python train.py --num_attention_heads=4 --head_dim=64 --norm="rmsnorm" --norm_eps=1e-05 --qk_norm=false --beta2=0.98 --decay_shape="linear" --batch_tokens=[16384, 32768, 65536] --max_seq_len=1024 --train_tokens=303800000 --max_steps=8169
MLP neurons of a small language model. Each row is named by its layer, matrix (gate and up: input weights) and neuron, and shows model dimensions 16-79. Each number is 200 + 20 x the weight over its row's rms, rounded and kept within 0 to 999. A neuron's up and down rows have the sign that makes its largest values positive.
After each neuron's rows, "fires on" lists the tokens most often at its 100 highest values on Wikipedia text that the model never trained on; "fires after" lists the tokens most often just before its 100 highest values on Wikipedia text that the model never trained on.

L4.gate301,238,181,212,210,203,187,238,203,209,175,169,198,224,207,181,153,201,186,229,221,177,187,210,211,166,241,193,223,210,201,195,242,208,181,197,219,197,206,182,196,199,182,186,198,227,202,189,209,197,214,189,209,215,203,211,184,191,204,221,213,190,179,203,231
L4.up301,197,245,218,216,179,195,219,220,208,193,201,195,209,189,225,194,187,228,174,208,190,239,213,216,214,183,219,187,193,223,206,186,195,202,229,203,222,198,189,220,190,223,224,190,182,196,198,221,179,170,213,224,198,181,184,194,208,200,203,198,211,202,193,225
fires on: "\n"
fires after: ".", "=", ","

L4.gate409,209,192,168,175,182,240,212,194,201,201,208,205,205,177,172,245,222,201,170,194,231,209,198,186,232,221,175,183,158,198,224,239,205,176,163,195,212,180,241,227,185,206,180,166,200,195,224,203,215,200,185,200,185,195,203,221,196,196,178,204,176,222,169,185
L4.up409,217,224,204,239,231,211,230,196,178,184,178,202,212,205,211,201,209,216,160,186,171,206,160,202,227,219,226,217,165,202,198,210,198,212,206,179,235,195,209,187,200,193,205,189,218,222,209,208,202,172,194,169,190,196,165,204,230,226,259,238,198,232,198,196
fires on: " film", " album", " band", " school"
fires after: " the", " The", "The"

L5.gate636,188,184,199,177,209,192,188,193,208,184,221,235,221,211,195,211,233,203,185,209,195,199,223,177,185,187,201,190,219,211,206,228,187,226,206,197,227,182,186,198,197,195,223,143,203,203,174,226,217,191,186,206,168,146,196,209,210,254,183,218,177,196,182,232
L5.up636,202,198,176,211,228,195,196,180,227,184,231,220,227,161,186,177,247,208,219,225,158,193,198,180,178,208,206,198,199,187,211,209,193,218,186,190,199,213,197,168,196,206,199,195,211,213,194,207,178,194,185,187,200,191,193,198,230,216,189,208,150,188,200,227
fires on: " but", " and", ";", " although"
fires after: ","

L8.gate157,217,234,202,201,172,225,214,200,188,227,191,183,178,197,158,229,189,198,221,204,186,220,189,219,206,214,199,196,207,193,190,170,163,182,184,227,160,215,218,174,169,188,208,202,188,214,213,194,192,180,191,171,239,240,214,181,230,237,175,160,201,204,200,198
L8.up157,204,215,247,195,198,183,200,179,186,214,188,210,202,242,205,196,197,204,178,193,198,208,223,191,203,170,200,232,178,165,172,215,203,172,180,200,219,215,219,217,221,196,249,243,196,194,204,190,222,153,189,206,170,200,204,199,199,162,215,204,163,215,191,180
fires on: "-", "\n"
fires after: "-", "|", " |"

L9.gate330,218,197,219,149,183,219,185,169,212,222,210,214,238,194,197,237,226,219,186,175,185,171,201,187,206,208,192,188,229,218,221,216,158,184,175,168,215,195,194,175,197,175,181,176,195,197,202,218,209,189,187,192,205,201,225,204,201,185,210,172,213,224,186,201
L9.up330,186,196,226,188,192,236,189,186,209,229,194,214,181,192,222,221,188,181,200,179,219,207,244,199,205,197,199,205,221,204,217,245,206,184,218,193,207,220,215,243,206,183,206,213,181,190,230,184,137,238,194,205,222,209,186,190,168,177,190,195,197,191,173,200
fires on: "-", " |", "|", " the"
fires after: "\n", " place", " at"

L7.gate213,241,215,217,169,235,211,187,217,168,198,219,229,194,175,169,199,182,242,206,184,185,204,206,209,214,216,174,202,206,206,240,216,189,215,229,176,148,199,203,196,196,195,186,133,177,190,175,203,217,193,189,224,207,192,222,190,218,197,177,215,187,251,219,208
L7.up213,206,197,210,221,227,194,182,197,197,188,211,209,203,230,228,197,195,229,188,201,214,226,195,184,239,178,217,189,175,205,233,209,213,195,235,153,236,193,233,204,183,184,197,219,176,200,203,208,233,208,216,208,205,208,171,179,215,193,203,174,180,216,184,180
fires on: "|", " |"
fires after: "-"

L11.gate364,221,215,186,196,235,210,171,178,185,204,204,191,176,201,210,216,208,209,185,183,194,193,246,196,227,214,195,216,223,207,186,219,194,183,199,198,156,207,184,200,213,194,212,202,220,169,225,199,201,229,253,163,200,174,225,210,229,190,232,205,188,201,203,186
L11.up364,204,181,188,208,188,185,186,218,211,166,222,206,169,230,213,201,208,203,188,167,203,163,217,191,197,163,278,183,222,178,225,234,231,199,208,174,206,206,212,199,216,202,226,200,250,206,214,254,192,209,188,175,190,193,191,232,211,215,190,242,197,215,195,224
fires on: " the", "-", ":"
fires after: " at", "\n", " LA", " Education"

L4.gate682,197,227,173,180,193,206,200,219,182,169,174,215,210,155,164,224,212,206,171,203,178,182,186,179,219,182,201,217,186,224,210,235,231,223,169,187,204,224,223,174,200,230,183,204,244,198,191,219,213,192,205,211,163,206,205,217,206,259,209,206,195,197,212,203
L4.up682,240,191,183,203,178,177,216,212,203,214,255,176,219,202,181,193,191,192,220,203,227,178,221,194,210,212,215,192,156,202,212,207,256,197,171,191,209,207,225,198,205,219,196,236,204,186,215,210,215,188,155,235,187,201,172,167,174,197,239,212,228,211,193,205
fires on: "-", " www", ";", " and", " Sr", " Alb"
fires after: ",", "\n", ":", ")"

L5.gate299,191,219,212,198,168,236,214,213,170,211,221,185,184,232,236,214,199,197,178,206,184,205,161,224,214,203,175,182,208,191,201,226,206,197,176,207,187,207,211,218,169,188,217,190,192,179,202,182,203,191,200,194,166,206,155,185,187,196,209,185,194,215,208,197
L5.up299,167,196,207,213,193,196,216,176,165,214,163,196,200,222,193,206,224,229,199,172,152,208,189,222,205,183,227,197,217,187,195,207,166,209,223,196,214,154,206,241,215,183,215,210,185,225,206,172,190,236,197,177,176,195,214,207,200,182,207,185,216,176,181,213
fires on: "=", ":"
fires after: "=", "|", " |", " Born"

L4.gate727,199,213,205,208,177,204,198,203,224,239,198,246,190,184,160,211,196,225,171,215,180,175,176,219,224,182,192,219,180,198,230,191,177,170,220,211,210,215,231,172,166,227,220,172,177,217,193,192,207,216,186,184,182,206,202,198,190,202,147,211,183,211,168,202
L4.up727,191,203,209,186,216,218,183,200,177,208,160,206,220,210,237,195,195,234,174,216,159,212,188,197,216,191,194,218,192,174,211,164,216,147,193,211,198,216,220,165,221,239,180,198,217,186,180,216,201,203,219,149,220,204,190,197,173,187,193,187,211,203,211,133
fires on: "s", "t", "a", "si", "ha"
fires after: "-", "/", "(", " \"", " (", " Mi"

L7.gate702,180,197,217,171,211,217,196,209,190,221,202,193,235,206,194,217,240,197,202,191,214,223,204,179,210,199,201,191,209,190,202,204,223,231,189,192,205,159,189,245,175,264,183,177,158,189,181,169,219,206,218,212,178,167,193,207,203,208,215,177,184,188,181,204
L7.up702,213,161,201,218,200,198,206,223,201,171,165,225,252,199,197,192,187,207,204,192,193,213,229,207,210,184,206,215,206,196,210,184,203,239,214,218,184,190,192,197,135,232,165,210,232,197,182,230,162,193,189,220,226,194,207,200,217,207,194,227,143,256,212,199
fires on: "s", "t", " At", " not"
fires after: "'", ".", " of", " \"", "\n\n"

L5.gate84,220,203,229,211,197,205,190,230,236,197,179,198,224,213,199,211,208,213,197,212,207,201,195,153,251,181,186,199,236,223,224,190,213,193,191,213,182,203,200,181,161,187,218,173,173,175,198,160,208,194,208,215,197,177,233,212,215,203,194,192,200,234,183,204
L5.up84,201,196,237,195,194,220,193,201,231,182,217,192,201,195,224,213,188,190,187,189,180,190,186,221,183,210,197,174,172,223,213,222,206,226,181,186,195,183,211,163,213,190,221,208,181,141,152,199,176,192,215,176,215,189,201,195,206,223,174,206,234,205,178,247
fires on: "19"
fires after: " (", "–", "\n\n"

L10.gate471,200,170,216,180,224,198,179,215,192,233,200,187,222,181,176,223,190,235,209,193,233,203,202,201,180,241,187,155,175,243,213,183,182,199,161,201,202,174,249,206,222,203,214,201,206,180,200,196,229,163,214,202,198,186,197,229,220,229,178,222,193,228,190,242
L10.up471,218,191,221,229,201,214,178,188,192,183,225,208,207,185,167,208,221,192,201,196,183,227,209,220,247,211,244,232,183,202,189,191,224,216,195,185,178,207,168,204,200,204,179,243,223,243,198,211,206,180,209,202,205,190,219,242,223,204,166,206,185,215,204,186
fires on: "|", " |"
fires after: "  ", "0"

L10.gate689,199,256,223,214,200,232,203,173,184,219,195,189,221,208,199,212,197,175,180,197,244,217,200,199,186,201,205,200,180,213,237,186,204,193,213,200,223,231,204,195,171,215,212,194,214,190,199,215,246,173,207,180,190,230,163,173,169,195,191,186,191,214,208,203
L10.up689,229,201,198,231,190,188,207,168,206,187,237,200,224,187,166,208,199,212,210,200,199,208,181,212,203,214,217,211,235,182,207,237,199,185,222,218,203,201,228,209,199,218,213,205,218,236,214,179,206,214,210,182,173,200,176,175,171,224,175,178,213,218,200,221
fires on: "  ", "–", " 6"
fires after: "|", " |", " 2021"

L11.gate184,219,159,222,206,214,164,204,230,180,180,203,214,172,211,177,239,196,208,164,176,196,227,211,240,181,190,206,235,236,229,198,206,185,195,200,186,184,193,194,208,183,204,192,193,183,177,198,200,189,175,198,223,213,190,173,192,200,205,210,220,159,217,211,214
L11.up184,213,163,177,186,235,180,201,185,194,183,215,195,202,193,177,205,197,182,191,198,158,226,190,206,213,160,204,223,197,171,236,192,196,186,168,204,207,204,218,242,213,205,195,236,217,214,201,200,204,221,200,222,186,176,206,202,227,227,221,227,161,228,202,167
fires on: "|", " |"
fires after: "  ", " Q"

L2.gate263,187,205,193,199,203,183,206,221,197,187,222,216,183,246,172,209,219,189,232,194,208,212,186,178,201,204,223,184,185,188,209,240,198,205,221,177,210,189,215,182,204,204,197,213,213,195,202,210,185,215,220,205,197,173,211,213,162,235,172,268,186,195,195,204
L2.up263,193,227,231,203,159,202,192,202,227,172,179,221,167,187,179,185,169,200,192,210,209,215,180,203,200,210,212,226,188,217,192,239,201,179,232,206,221,231,187,187,196,253,216,237,176,180,175,226,217,180,212,186,213,192,198,224,173,197,168,205,237,175,243,206
fires on: "19", "to", "ici"
fires after: "–", " (", "y", "."

L2.gate365,227,224,207,206,203,223,202,191,191,158,225,228,229,221,188,232,162,211,220,186,196,169,204,221,173,193,200,176,213,200,227,198,205,190,192,230,228,186,194,191,192,232,221,190,170,199,197,182,208,270,214,207,195,221,181,176,168,179,197,250,180,186,172,214
L2.up365,218,179,209,176,176,203,198,185,198,195,212,212,198,235,189,204,194,205,174,165,195,172,185,203,184,188,205,192,157,186,254,219,226,210,204,186,202,176,193,180,198,209,193,184,182,194,178,163,209,200,194,186,181,225,201,227,203,200,185,237,171,203,212,199
fires on: "="
fires after: "="

L7.gate534,172,147,215,211,192,205,218,217,233,189,209,237,220,202,191,213,219,205,193,190,196,200,192,164,174,209,208,195,228,189,197,211,182,168,211,206,188,197,179,210,148,180,211,170,211,241,166,170,199,210,195,206,186,240,194,213,208,227,210,186,167,162,196,219
L7.up534,184,158,183,224,195,218,210,207,166,174,232,228,224,212,227,216,192,204,201,188,182,196,264,234,197,206,245,189,170,176,218,227,172,199,192,232,178,198,185,214,180,215,190,183,172,212,234,183,213,197,183,220,192,220,164,227,221,184,206,207,176,197,175,243
fires on: " and", " but", ";", " so"
fires after: ","

L11.gate303,164,179,224,202,215,172,180,177,201,212,184,180,170,199,202,244,195,160,204,200,216,166,230,197,211,187,199,183,198,236,214,225,183,202,200,229,176,231,201,251,201,191,234,169,226,178,190,219,215,135,209,173,229,174,227,202,231,227,170,220,212,218,216,199
L11.up303,210,203,155,171,188,187,220,259,220,210,224,196,224,206,182,189,177,221,207,179,193,195,193,177,178,205,209,196,222,197,192,238,223,208,189,219,203,242,207,181,204,223,209,181,186,193,168,210,183,213,197,243,214,179,176,189,211,234,218,193,196,216,190,210
fires on: " |", "N", "|", " 978", " September", ","
fires after: "-", "″", " ISBN", ")", "°", " 4"

L10.gate576,205,179,226,221,153,173,221,206,194,176,206,203,203,202,206,219,143,210,151,199,175,189,195,216,194,203,210,212,206,194,205,231,150,191,210,204,218,199,185,234,197,192,206,203,215,192,224,192,204,186,168,246,170,209,218,165,178,186,179,183,178,213,197,185
L10.up576,201,197,181,217,201,219,204,150,206,247,217,184,196,214,224,209,228,202,186,182,195,210,213,189,184,193,202,167,185,204,191,185,188,230,235,182,208,176,202,187,182,192,219,202,194,188,210,195,227,186,166,195,192,215,162,191,191,199,189,204,203,194,194,159
fires on: " —", " W", " 0", " Total", " Ret"
fires after: " |", "|", " ("

L5.gate394,220,197,189,233,207,206,181,199,214,200,208,173,217,201,184,209,224,208,199,155,186,222,184,214,233,180,229,208,201,209,252,232,205,196,193,183,205,206,194,214,202,222,205,182,231,186,213,199,190,218,192,201,220,221,184,190,207,185,191,206,161,223,179,239
L5.up394,210,192,187,193,189,203,214,179,225,179,197,204,224,198,192,199,178,200,246,163,213,210,178,213,197,222,167,227,192,228,192,179,204,188,192,205,196,200,241,225,223,241,190,201,233,213,185,194,208,200,202,216,227,206,186,178,166,201,219,210,187,194,175,209
fires on: "-", "time", " the", " and"
fires after: "-", "\n", " re", " in", " director"

L4.gate381,199,223,224,206,212,201,219,202,217,204,206,233,203,188,200,213,207,209,221,168,177,263,177,166,191,213,236,195,228,197,213,199,196,182,212,189,182,196,224,192,179,183,191,192,203,154,204,204,209,211,193,233,181,218,184,212,213,196,192,198,191,202,192,187
L4.up381,196,239,212,221,184,219,195,232,202,186,223,225,198,191,192,180,199,168,219,208,196,200,185,210,182,229,246,241,195,177,207,191,222,198,180,215,207,215,226,176,180,206,199,246,200,210,174,216,197,191,175,195,211,210,184,193,203,234,203,189,199,180,204,227
fires on: " .", " lands", " Win", " Pers", " works"
fires after: " |", " the", " of", "|"

L11.gate91,210,235,193,207,178,219,176,192,196,192,204,167,185,234,173,238,223,213,195,192,179,207,233,221,221,238,193,204,198,246,178,232,181,231,217,208,186,216,206,222,234,242,199,211,212,202,204,212,191,190,185,192,203,195,199,211,226,221,191,229,166,216,202,221
L11.up91,180,202,186,227,204,229,204,228,226,225,239,224,196,209,177,211,182,191,193,173,198,199,191,195,192,210,217,216,203,188,233,200,215,226,197,195,146,221,184,210,208,181,213,173,202,186,193,205,203,187,193,209,210,235,152,216,163,173,218,204,215,180,176,228
fires on: "-", "=", " the"
fires after: "|", "-", "="

L2.gate132,213,180,189,215,208,197,192,206,197,192,197,211,239,201,226,199,200,204,229,201,200,192,178,173,196,175,178,190,218,221,161,202,233,215,219,265,194,177,183,212,216,200,225,200,210,196,199,213,215,186,215,209,174,192,160,203,179,161,205,174,202,169,148,230
L2.up132,215,221,202,197,195,222,207,204,213,185,233,207,189,208,192,212,174,187,212,219,212,209,222,211,183,247,213,222,152,171,231,197,225,180,179,173,198,245,190,170,211,209,214,224,184,197,219,208,193,202,215,185,212,248,218,179,212,197,210,226,198,216,190,212
fires on: "The", "the", " The"
fires after: "\n\n", "\n", " \"", " ("

L7.gate202,207,191,206,235,187,201,203,155,161,177,169,231,176,235,200,218,227,198,209,204,196,227,196,177,209,161,221,186,184,213,202,213,200,200,182,208,202,208,157,228,178,204,217,181,200,168,227,184,228,195,218,179,157,196,201,200,214,209,164,220,182,193,213,193
L7.up202,211,182,191,194,191,200,211,173,205,153,186,212,231,218,223,175,161,207,208,213,203,196,192,198,207,187,182,183,230,188,175,214,207,224,160,215,203,232,152,216,222,185,181,199,193,164,214,202,221,189,171,203,216,193,220,221,178,191,210,193,172,182,198,206
fires on: "\n", "\n\n", " ="
fires after: "=", "."

L7.gate417,188,227,194,205,202,241,170,191,227,232,218,208,177,217,191,224,202,190,212,206,230,187,179,207,218,190,160,177,185,181,198,193,205,193,171,210,194,229,207,202,167,185,197,199,182,179,182,192,247,195,212,219,169,181,155,177,190,182,177,210,182,226,209,178
L7.up417,218,194,184,186,167,179,221,213,177,170,190,183,226,183,186,206,183,228,207,196,168,185,171,187,216,255,154,207,193,208,233,171,173,194,223,227,218,201,217,177,189,222,188,212,216,205,186,211,224,211,169,210,169,165,197,184,210,214,184,212,205,190,228,230
fires on: "19", "born", " career", " G", " W", " 18"
fires after: " (", " |", "|", "International"

L11.gate32,208,151,190,186,164,209,193,174,199,206,208,176,193,239,195,225,214,183,195,186,210,182,182,233,226,225,191,200,236,176,195,194,202,214,223,219,209,227,185,227,214,189,197,192,188,215,217,195,215,164,175,172,201,196,198,230,168,166,195,204,154,203,190,172
L11.up32,208,234,203,200,238,200,198,220,207,197,175,185,171,210,220,208,213,202,226,189,219,216,231,200,230,230,185,183,204,226,188,218,187,205,176,179,200,193,199,219,217,196,181,210,163,201,208,202,181,233,212,166,203,211,200,191,161,183,178,175,190,169,190,179
fires on: "-", "|"
fires after: "|", "-", " |", "\n"

L5.gate33,197,156,208,197,187,165,165,224,196,194,194,187,216,196,199,209,213,218,195,179,176,183,230,176,198,190,183,196,226,202,192,234,142,221,193,178,210,197,198,213,203,215,198,158,191,228,194,202,208,176,213,189,183,211,201,188,222,233,188,235,197,195,200,225
L5.up33,214,194,187,197,190,200,194,217,228,209,199,185,224,204,196,201,191,201,190,191,184,214,188,218,228,188,171,178,219,210,168,237,219,201,210,213,196,160,197,210,219,222,231,188,208,225,188,176,180,204,181,191,185,216,201,164,170,207,157,229,180,189,183,207
fires on: "19", " with", "op", " so", " for", "d"
fires after: ",", " (", "H", " h"

L4.gate294,191,208,177,214,197,220,199,208,178,194,182,234,219,200,166,226,204,189,200,195,190,187,194,207,245,203,186,187,253,223,213,206,226,198,199,192,217,168,197,207,189,197,203,200,194,174,178,183,232,217,189,189,185,204,209,171,180,227,190,228,165,209,191,210
L4.up294,215,206,184,222,179,193,158,215,207,184,154,207,219,192,213,212,189,219,190,202,196,230,229,194,202,200,182,202,222,182,195,172,189,169,235,190,204,213,200,213,182,207,221,190,188,199,194,245,218,207,210,210,165,195,210,173,181,192,163,204,191,209,212,192
fires on: "I", "y", "to", "t", " I", " Preceded"
fires after: "-", ".", " \"", " Ph", "/", "\n\n"

L8.gate481,234,167,214,203,199,241,219,200,202,191,220,198,159,238,212,223,203,231,209,216,204,211,194,212,188,207,192,212,190,195,235,194,187,180,205,227,169,218,199,232,189,212,205,184,173,174,175,199,206,186,189,209,179,222,191,170,180,195,196,184,196,219,198,197
L8.up481,188,213,212,174,210,226,194,216,220,194,210,206,202,208,213,197,239,167,188,186,208,159,193,196,214,186,208,177,245,208,163,188,175,230,214,200,244,213,179,224,198,233,187,199,200,196,147,187,229,204,193,227,190,198,181,222,191,205,197,191,195,210,213,233
fires on: "="
fires after: "="

L2.gate100,245,141,178,199,245,191,201,177,185,191,192,234,215,222,196,200,175,212,182,208,199,170,223,193,191,152,192,180,201,185,236,184,204,187,194,186,203,179,176,187,197,219,172,222,178,196,188,202,219,243,185,193,198,227,233,226,204,215,182,191,190,197,193,186
L2.up100,231,166,165,204,235,219,202,181,199,185,179,239,223,228,210,182,191,200,211,203,193,185,220,207,169,148,188,183,185,184,209,190,217,186,217,189,219,176,188,209,192,218,197,227,183,200,189,201,229,243,190,187,214,223,227,240,217,187,197,182,197,177,182,212
fires on: "="
fires after: "="

L7.gate630,192,180,201,202,190,250,222,168,194,229,156,190,223,236,172,229,201,214,182,170,188,180,184,192,201,204,199,197,204,217,217,196,190,177,236,177,200,198,180,177,210,224,224,188,156,192,224,197,212,180,231,200,198,224,154,200,207,209,200,183,200,186,218,186
L7.up630,224,203,191,217,181,205,215,172,237,205,210,225,170,209,179,180,218,198,257,206,193,199,192,253,200,172,221,208,210,181,229,221,165,214,196,208,205,203,179,212,196,190,199,230,196,160,233,175,168,191,192,191,205,230,194,184,204,189,194,185,208,223,200,200
fires on: "\n", " made", " and", " Chart"
fires after: "|", " |", "s"

L10.gate623,238,190,207,195,218,201,177,195,216,196,206,195,187,225,191,252,176,215,182,169,189,227,179,211,203,215,211,187,228,218,211,217,183,252,218,246,216,191,207,195,206,197,230,183,167,197,172,215,232,186,212,212,199,207,191,195,191,203,177,204,230,224,196,224
L10.up623,204,171,156,190,217,204,186,215,179,211,187,231,230,178,198,193,195,197,199,203,221,198,193,191,173,182,186,218,210,198,209,180,191,166,177,178,227,234,219,221,190,201,219,183,188,206,223,230,239,226,215,246,201,210,210,210,218,248,242,180,190,232,188,191
fires on: "|", " |"
fires after: "  ", " 3", " 1"

L4.gate413,234,211,189,191,197,189,207,185,196,192,165,207,214,230,188,217,190,178,185,220,186,185,194,202,223,179,216,165,187,245,217,248,178,177,152,220,203,198,178,187,245,192,175,191,176,209,225,192,213,202,208,183,192,173,187,207,192,210,206,208,177,197,181,224
L4.up413,223,207,202,201,184,193,217,210,188,182,172,187,198,184,194,197,161,160,204,183,175,179,189,225,186,177,202,217,198,200,214,198,204,186,185,223,244,173,179,188,226,194,220,244,181,187,245,220,200,232,175,192,209,181,188,241,203,224,211,229,212,239,188,198
fires on: "\n", " Be", " Dem", " Bl"
fires after: "=", " |", ".", ","

L7.gate330,174,213,166,234,197,191,227,193,194,184,212,206,228,217,211,222,223,208,224,212,167,155,184,203,233,197,190,177,176,204,198,231,184,206,175,223,183,185,178,219,221,240,161,214,241,205,191,175,239,204,171,180,174,190,186,200,194,210,215,196,189,243,177,200
L7.up330,189,204,210,194,228,238,213,186,193,207,198,200,206,224,178,204,164,229,192,196,208,215,204,213,209,217,231,194,191,191,197,157,209,193,239,198,175,210,229,197,219,190,197,189,194,182,197,196,227,168,216,189,222,211,173,216,183,187,231,212,197,195,177,235
fires on: "-"
fires after: "|", "-"

L4.gate510,219,197,207,176,195,236,194,163,178,165,204,203,222,194,195,216,168,164,213,175,220,200,200,186,203,201,208,197,178,185,233,197,212,185,192,179,199,172,211,168,206,211,173,192,188,204,244,178,198,206,193,175,182,174,186,205,174,222,202,165,182,214,172,181
L4.up510,214,191,211,214,206,191,180,214,208,183,199,208,133,214,199,200,236,218,196,236,195,215,188,211,193,207,186,191,238,213,208,196,186,202,231,173,237,181,183,213,225,190,238,240,182,199,201,211,149,186,205,190,194,186,209,176,196,168,184,204,176,202,196,235
fires on: "8", "9", "C", "5", " MC"
fires after: " |", ".", ":", " (", " ."

L5.gate0,193,210,206,188,206,228,217,187,195,222,168,200,219,234,173,214,235,236,201,172,185,212,182,191,189,171,195,178,192,215,199,191,167,215,186,210,190,163,196,198,210,230,177,172,238,204,189,200,218,203,207,173,175,208,249,185,208,206,195,191,168,203,195,204
L5.up0,185,223,193,170,227,197,209,177,182,214,182,211,205,194,199,182,222,218,184,217,211,220,185,152,201,216,211,211,155,195,207,226,229,198,177,206,233,215,225,212,197,203,192,189,206,214,210,219,179,204,186,193,233,233,201,206,199,204,204,194,205,179,172,158
fires on: " season", " series", " War", " game", " episode"
fires after: " the", " The", "The"

L4.gate138,160,194,211,223,249,157,203,202,215,189,173,194,196,164,205,209,153,173,193,184,215,204,187,184,199,200,213,185,212,252,200,208,181,180,200,204,186,198,175,206,190,222,201,203,210,205,199,220,177,184,220,205,205,187,215,231,233,206,165,206,200,236,187,225
L4.up138,223,181,200,207,223,177,159,220,168,240,203,194,181,235,197,217,221,232,171,181,188,191,207,175,223,198,185,199,194,188,193,205,182,201,192,151,166,210,206,214,178,218,207,241,205,172,195,179,213,190,180,195,195,204,187,162,198,243,196,222,178,236,205,165
fires on: "|"
fires after: "  ", "-"

L10.gate591,184,168,175,197,178,238,200,205,203,186,242,193,213,207,186,219,230,195,216,206,201,184,176,216,186,207,219,158,222,217,174,196,196,167,208,191,192,172,183,177,186,180,201,181,206,200,179,179,196,203,221,207,210,208,195,202,207,226,220,203,207,166,214,206
L10.up591,221,162,190,223,161,210,201,224,220,192,203,213,207,174,157,182,199,184,180,195,186,187,221,237,183,205,205,182,185,219,191,205,234,222,192,203,201,160,189,219,221,216,176,186,178,174,182,181,196,221,200,189,189,175,172,210,186,208,164,220,184,192,233,207
fires on: "19", "18"
fires after: " (", "–"

L10.gate557,226,212,218,197,187,260,197,191,184,200,166,196,213,225,176,212,158,192,199,197,163,183,189,176,185,221,220,214,217,194,160,168,220,178,213,225,184,223,190,192,212,211,225,190,181,165,202,194,224,168,180,164,206,168,208,194,173,248,215,212,200,200,192,198
L10.up557,205,201,182,231,214,175,204,175,207,201,217,193,170,183,193,199,202,196,189,194,179,261,205,191,222,190,171,179,210,188,235,192,205,236,207,173,223,224,220,218,195,202,183,216,189,174,241,218,204,151,162,238,168,215,197,175,194,205,228,184,208,192,193,211
fires on: "\n", "  ", " —"
fires after: " |", "."